Weights of a small GPT-style language model, trained from scratch on English Wikipedia: a variant of Muon for these matrices.
MLP neurons of a small language model. Each row is named by its layer, matrix (up: input weights) and neuron, and shows model dimensions 64-319. Each number is 500 + 25 x the weight over its row's rms, rounded and kept within 0 to 999. Numbers have three digits each.
Before each neuron's rows, "fires on" lists the tokens most often at its 100 highest values on Wikipedia text that the model never trained on. A number after a token or word is its count.

fires on: "in" 11, "ine" 11, "e" 10, "en" 7, "pen" 6, "line" 6
L2.up1108:524488525519548466534558482500507526494454497506487493478494492535512488491481487544533500496476488493514514469516544508494476530498518485507510451511515509507479493502456460521499481483467522460477518489484489522493533504496486502496467508486452522477485529476500513549520531522558459460554523468483496510515476475526522518520504496573491478496548485482486485495520520458465505487517529538489519462501521537475510527489491494475504526498500511493502498541529502446496537518492458490489449457482509515512494473495498478479520504477483505473515498487519512484467484558521468493524502503532472526435556477516471506490482458506476491478482496523521506514491478476472495510522518476557484453502481487551507537477446529520468519463516495500539501538490509499497490536483518

fires on: "stit" 25, "ub" 16, " cult" 9, "istory" 7, "ign" 4, " Afric" 4
L4.up895:523519495507477509501525474535487505467517474549522489465500499507476523501488511523494492489456532522469470513519503519487497478533475488559516492492461554494482467493562476554506506526498535481540497492446491496520508463518511529507527513536503468483508493474528507480492468515484473502470517497478551482474537457495483471513458480500549475476486455500539521503463542490514468516471483481495506513518485519522490531473533531516542506506522532471500477538523552499456493516506520527481494502519492531451507549476466558489476528456513446512509488462558507477462498510542495528490477505470491497469498485478531522519566451452538547495516527499488514527511496485488501491470442507499504476447512466514512503506485492488530483529520525514473540509544518514487473500492473

fires on: " In" 64, " in" 15, "In" 10
L2.up973:473512514494502462493504476507495471551526530458493460507486509480461521467499486542566428505452485473513472480521494522510490513487469526524502492503463521493514522528525458463492526558479468462532507465516543472489523470508507492549520511502498517537542457511513482537489480531567523489522523523512510557499515486487480482504501501537488505490475499475506490483498486491514524505478491513521484464517494500473532515476503466478502460486473474486558541479515456526482505492511509513525501527500489529479503526480483500493532513483520532460494469523487506524513485522487498514500506532512517517485520457528492530537466545514493503476535474545495457472540508487501484537493555489518492461504507525466528502509466517510451537479519482480493538489457481478483463534486481

fires on: " be" 21, " g" 18, " and" 12, " to" 10, " N" 10, " sp" 8
L4.up365:496492478494475493480496509482492477501482496540468517555501469521513499496532463499512481481459516530465527501482538454487518502499522471547504493523498504432525504525488489523507513437475481472504503482499486510490504477523508508489487490506472445468510499523531527500507499500511528513509510501518508481492492512596462524477487459512512498495476486472505504458530476494549497505509518501478458406467504484515498515488542491486512526494513514486502441495492497475521498553553460497472500479491502554459540539514490478490520457471510481535575494534527502476498494489459526521427516525473522478490510495509487510503517501476494495501506515455498486515472519501480479505524514528503504511546482508459510482506502508520511494475569559505506480477549500536462479538523495

fires on: " oper" 19, "el" 11, " expl" 10, "pl" 6, "al" 5
L7.up713:474544562477519483467481511521494516480506509532527462485491528540529479511488522464525483501504525495482496501506516512459476518483524508508484517529522534494510508483463526485461467538467500510455469524504507527502535490494479499510510495472517492541495485508496468488495469523492535498515523488530535534458480475518488518527543495461501496490547465521490486502489530487518540480533506491505483491520478481513483500513481474503484536503512492494509495446508493531540480505499504535435497511526441463470529497484486502448467449513494509473453464494531470527471471532492473513507442486470470498518481461534455497481508483472484483511510479529509497517523491552502435528519489456510490528539517505496522532489493551471492489546489519489488493435524510507457508465522503

fires on: "p" 19, "o" 17, "c" 16
L4.up277:480500496487442527512486564528506511501510512523520458492499525512495543532534500496505537513488527487506508513523494467522531546486522465497520507514478503527506507495485511503522472484531526504478471492518481493520566531465540482487497545481497502485525499465524474545503470478443442535428441455465501581529488464476510520465518519498484494525532505494501499496460509447499487475452516464503494509486509518503496521492554504481508508500516508433496500512561506474480505507510462537494517536510449505465477500530495503499487467507506505505476478458558509542490502522521487491505506481523452532537479489529505453501509500469505468531473494514525524499499517501513515453502486461496487456506513487508478503538475499493531494509481518495521537483485450516475513533503474

fires on: "-" 21, "ric" 16, " de" 14, "ov" 8, "he" 6
L4.up554:480496465542477517511493501467525483517512495419510502527535483551483542537486507455511511471487470503501485471498501526476535512548521522507463539505458486518489487456460497467484500500512489477459498497516503472488475547497556511520488490451475497541489474501515488466503504479521482531512508521535489526460491483477511497524538462473532508497511482491462524457506512470467505487505497522520526490509521511548472532489474537475555515439488521520474504513478483526518518489526483523488489509485488508543515552508488501532528523473508472520511563481495482505501488414486531508504531484507535499474539475512498485496480499485511476518475458472531542519503508504472501532522479496480487516463505482471457536488481476501502509493517542504474537501528508497508418544536471

fires on: " T" 45, " |" 12, "T" 9, "et" 7, "):" 4, "ist" 4
L9.up1258:514554539508484505529535509459495473514509469458510521475522486498495453546505505529461536489520545505530510498449497506503512510536466458489481538502495526457437458544475498509509472479547457533506480471499460516515497479507499505497504504459504513504529473532488517502473476539450510501442523485497488515494516552525528548463523458472475487473520516534508500490498545487534506520506499505529492478483509491511491520525494538492449516483531507431497494498497499520474513493500471519493468516511548503493519495485485475505534506464477502491513475503493488544518491492508470467523497539488520513506465510469503465520518516477454472490503459518510498548506486480536514510486515541577475545509489517503527507480455499540490486472490510489562466509479524491506468475540492

fires on: "," 75, " he" 12
L7.up1265:540483459509501493513487509509499515481484515545508508517471542529534504515480509521490520578507524512501478528521502543494525522563458490516520529540500499491499509502482505558502521490460474501485494518533470454491520476490527494507521520504540487538525517551489520478521504512519504493501463516510499528529518481443476530533488470492484489539475508468452490499478523520481493501475475500549447459557483489496473472483505489471509531488495500486484499519524499494499538439493512510472464448513544526519458483522526522506497491479506480488519510516475476482499551439491489493480508536480522488481497486499509490480498518525500473522486508516517466436503486507495477471490475471494479510550503506536549506476519492464531480491486543526517495500469534533493504478468461

fires on: " D" 32, " $" 20, " " 9, " (" 7, "d" 7, " un" 5
L9.up200:536502458500435478511518537510525528518482521542479493489512503496522498501478466511557477494528507490540503480496444470503503489487496524538477499505512468463486529499513538459491539452516528514471537516509463531514479523480494476473497515513507479501506506479451514483497486525488455516484512503515509532473483471518495508527514555479463470523533491519536521487452495524485532459476493508498508505481527502522479514497493507509475459518495471535482534512515549479470521483517485441495503518488498501504504498510463496476471503491536481477503486481504505460495483455512514473496483536549503545504485508497548506484484508533505494496464472526546503509524511474452501460513532526479527492498527513497501518473509521498490590543533541469491533478454513467521542525470539

fires on: " the" 39, "ep" 9, "at" 7, "re" 6, "es" 4, "ul" 4
L7.up523:458492487519506490510523497516533544489540504476517479476490481488460481474522522521459541501519517510502482483502514500507506496522509501511514497467513535466477514489499514522519498513495522529501519484495463442486501494474513474509467496527511481516473497511443495505520485466536469498513524549506521514488454513514512491506453492449479516522495469509531494474520499483514505474456437453522509537564504492456495487494517520529505496488510516518490479470482476485489466494485464498524514509485517508544534511495539491532501524508519458492544531519472502528472487494514491478502512517524483496508535488484531464535474509500468473436488543487490495491524523501507484524502491469488530484518517513484552503471556509520507473540485501523469512507492547509483463514491550

fires on: " un" 36, " s" 10, " (" 8, " in" 8, " over" 7, " south" 5
L9.up707:517547503450431507476486555464512512480462515454480492521512497514527493533512459490518440498523488489490483536525478488457467494499540466516491508499473517510503509505487491479532506501486491510495515465479485496500533525476475487496474536503536538478503478530523460544488510531490488468469472516479491486528521504497511471533545506514500511508529508485466474525463481515536517453491539492502486492448503526491464502493537465494484503502497536508482502531501513502492500516512510446505441543520518524532488506528498465544431509494507528506478526529517504465519558474484520505561484513521485529503526492540488479490474512508529515561485522513527461452505462517499507497498499546476502468509497468484495500468482523532491542504531500528514488487497512497513486489460448

fires on: " and" 69, "," 18, " de" 10
L4.up290:484479485496485471533454497496487517504466499496503497477513525500496516528502509496534500504508510513471502500514548502460488492561523493508507509497475474479481524498505477545497502475501514530503496480519505520484471484452487507504498511525534513544488476515509525469474521500500490516468514518512477455456492464477468541479523466484496510523481482521502512491496465489484496499531517562525511437505463457503508518498510474508494537558493509465462507472469512500500507528551499538491465475500483535533469506499462478520500485491513456532537479520489449477519517487518531502492479510466500482470504469480516483496492506453503494502478510472565487476477520497484489532509463510501476484494524532470523544501530528515537550524573550511480512531453504535497486468507497

fires on: "e" 21, "g" 11, "R" 6, "l" 5, "in" 4, "t" 4
L7.up470:500501481519486484497510497519504490500505518537531486561510479475513483490440495532491513494495512521492453472505506447550468516506486525506504449527490519524522526486495491512487502500510508519521528497471493478516491472458469517498525458493512462504511553496518464507456516520472483482466557480510455496520517566491534526485482486515495447499555487513509512507548507472521473497527527546468501487495508531511485520518524492521491490464518496536477457518515497512523509511470525544512472486472463483465515511506460466491482502523495436477510534518476527487528496543474510508508533487539471518498461489516482487515500504534485503509484518503480541520512523466508503512540501527532463490495449460515513538464488494492486485486485493482529460516516465504474459534527494

fires on: " of" 47, " in" 25, "," 13, ";" 7, ":" 4
L3.up1059:472494518497519510483547502525533490509469495483473555552507490506442512472490515496491485493528500520521496485469481484461532513492485500512501471474458515524506488491518504453484528554473508515505474512484482473520526494525506481552498455510446485494495478513509463477533486511522474503531503498426492523539497489504447510496478520501497513520509499473494485504518464522518527545502523489541513500492503499478470533464473508501546501538479472497488520517521499459496525502521491462514554479466449507508502472481502482485435497533519514472504490497482497527490494521523511513489483471487510536498502472520491465480518557480513494535476496523481500499518500505495523521456533492524536487487508551525496513557460493509486491467513495516481519528471458486463496566446518

fires on: " |" 34, "Z" 9, "T" 8, "US" 8, "R" 6
L9.up663:537534509525504464464534516490551486506485498516534567472482458502475479501464491525530515510508499537485499480508493482480485521526501475479518500506511522502521491476462482512478486496510493508497513541501478506506509491475501516500532501491505537449555505523461560477471498540500504480474468539510480484448500529501481512529542462531486537537521511462497545494494538488474529476522487488534512472525495481523490469481478522466507496495503495483500495473529568470450474478461508508477495483471544499490475477490466531470521511498488530479475478480453478480509520458475484489482492524506512514484499543496473496479479512505492488512517508495498504522531497545462528490479496524518467474516480519542465496518473473531530509525483521443502504538493540508528483490509475

fires on: "c" 28, "p" 7, "ec" 5, "osp" 5, "in" 5
L4.up871:493534508483495530515512520546496530519515520525500479466483499482490530492480478498482477475499500514505515520499496497534501529523525518462485519499484539489478484487513523515471474510535511483502494538537536475501502519490484498509499463517516506482493507503492521558471525517484493452509469464503519521526531499468456486529501524520521489462508523459501525503493495492511481527541516515513433506491522549466489466433542450503539486469474492440503499501499531488520515529530544505503502513515438476471479553478537481495516489479522495481490452494549462503462517512531491446532475514547518493491477526500518518514493468466482476544462496494460483495497492514511492503499463522521464487493499482425460501529486467473529470510517516499525489460518523497471527531465467

fires on: " in" 17, "in" 13, "ut" 9, "ep" 7, "il" 5
L4.up424:460507546494525516501550533509499522473468485451513533487495452495502539463527536487543474528512516492526450501498496462491461511457492520523506518493460527471433537512509491435486511507479521474519469479515534454475563478511485469487489542502475520506500499518499428522513474531523492517550483482485490481517516494501478502479467470508504509498494508526499486502537492507520491472469521499497485495501498536460482530495467507506488475492491533496493534493555510481482513515502479511526424520495468514448488494503488547503464522506504505477505504559483436489499481480484473500520474510501513530494505499513507511515487529501470514533500518514514496493528472501504524497482537525487505526482521463545516495537485477482550500532505495477523507519533458482538498527447490

fires on: "ind" 15, "ep" 14, "il" 11, "at" 8, "of" 7, "b" 6
L2.up555:554508531485493538535509503493516505445519459479490516506514528453512510492541467487515503499511538512498494473486487511545524528471539512489511499472478510479453496469489489528502529482499534495481471540514484491500511496530489514542498500481530454471512492520496509509556475492459482493479487459516486501466545444448524476486475456502533459491488481536501480450494490487511472510508473480522492495531515481516495556461497497489517509509490516503503517524472520517458530461507533509502489522498541498529531471493493502466515490500511507479484522471522464518474486509527532472462467533486518501450501484482570486494518535516534439487513500552489525505471504538534461507498535479514435523491505502477495538513485497511497504495534497560495516513497479516504465493545499

fires on: "t" 27, "et" 13, "at" 11, "es" 6
L3.up295:481482456508476479456520467509511518478498505480525484491506507445453471506504544485484480497518509461524472507508509453480472485484492535524524479496485539513521524521449474449507456492474510504492496532532508514524492491485527499499444497525493475536498462499481510473511494484514473535527470486461500483425518526500506504497462450495519508484524489508478525524479499495535493495481519514512486507501533533512493511499493529506530534508527492481487503467513512512489512514507458458493469539482486477503537507482508554469463503526511463477529529522508465501466549552531484510524509446495509520523506478484552531528505561489465497489443499471560551515514490521496444518514525530484496523506485493499509487482506568527556498476488512541481466474483476491503467541494529

fires on: " s" 37, " de" 23, "i" 7, "." 4, "aint" 4
L9.up822:484530497472505497485496528501510505475504483497501535498496426447483499500461492484476492487465487488511474535515509489527483493544496474508428509503513491479541512469489486497503514501453517514495483506543495479449537480540482485476471486502493504522520480516488497524537473522482441520458481534480491528505536491534472546529461518469525488491527480493488516536497529518483509524516504529509455500451509485512498503469491517537529496501515511502455491544469466497515464483520539494516525516478464506474472488455493521541527497524507462543462513551494491489502473517487490499510461495542500535477503516531500454533533485481492494502477500524546510537511505511481493510535502490538477518527520522490446527505503506513497529490547435510456542454473488532513486539492530

fires on: " T" 53, "t" 16, "et" 12, "}" 7, "eg" 4
L2.up347:508496459505471477507490531476509540514440550500524504488507510512496511495489507479500465506507477476542474449491445494499484497500500506517555461499507522513521477533487546476519470462511494478506516499529495448498489474495497505515529515528502479510523506504519501517495467490488474476498514478553488475515532522495513484527486477510467493468516503550490503531473446514476531511506520515506475507513460477547471478529465472492506511506527517478459495533482508493516489476500513542491483514497503493491503524492475516468446519545509429475481487514516502482526503534549509488448483483535502528499514513488525547507583489483509474527509495445530508453488475496494489531514524483489505535487455441536490488496518534457515503475465486470513475483537494494517441545505519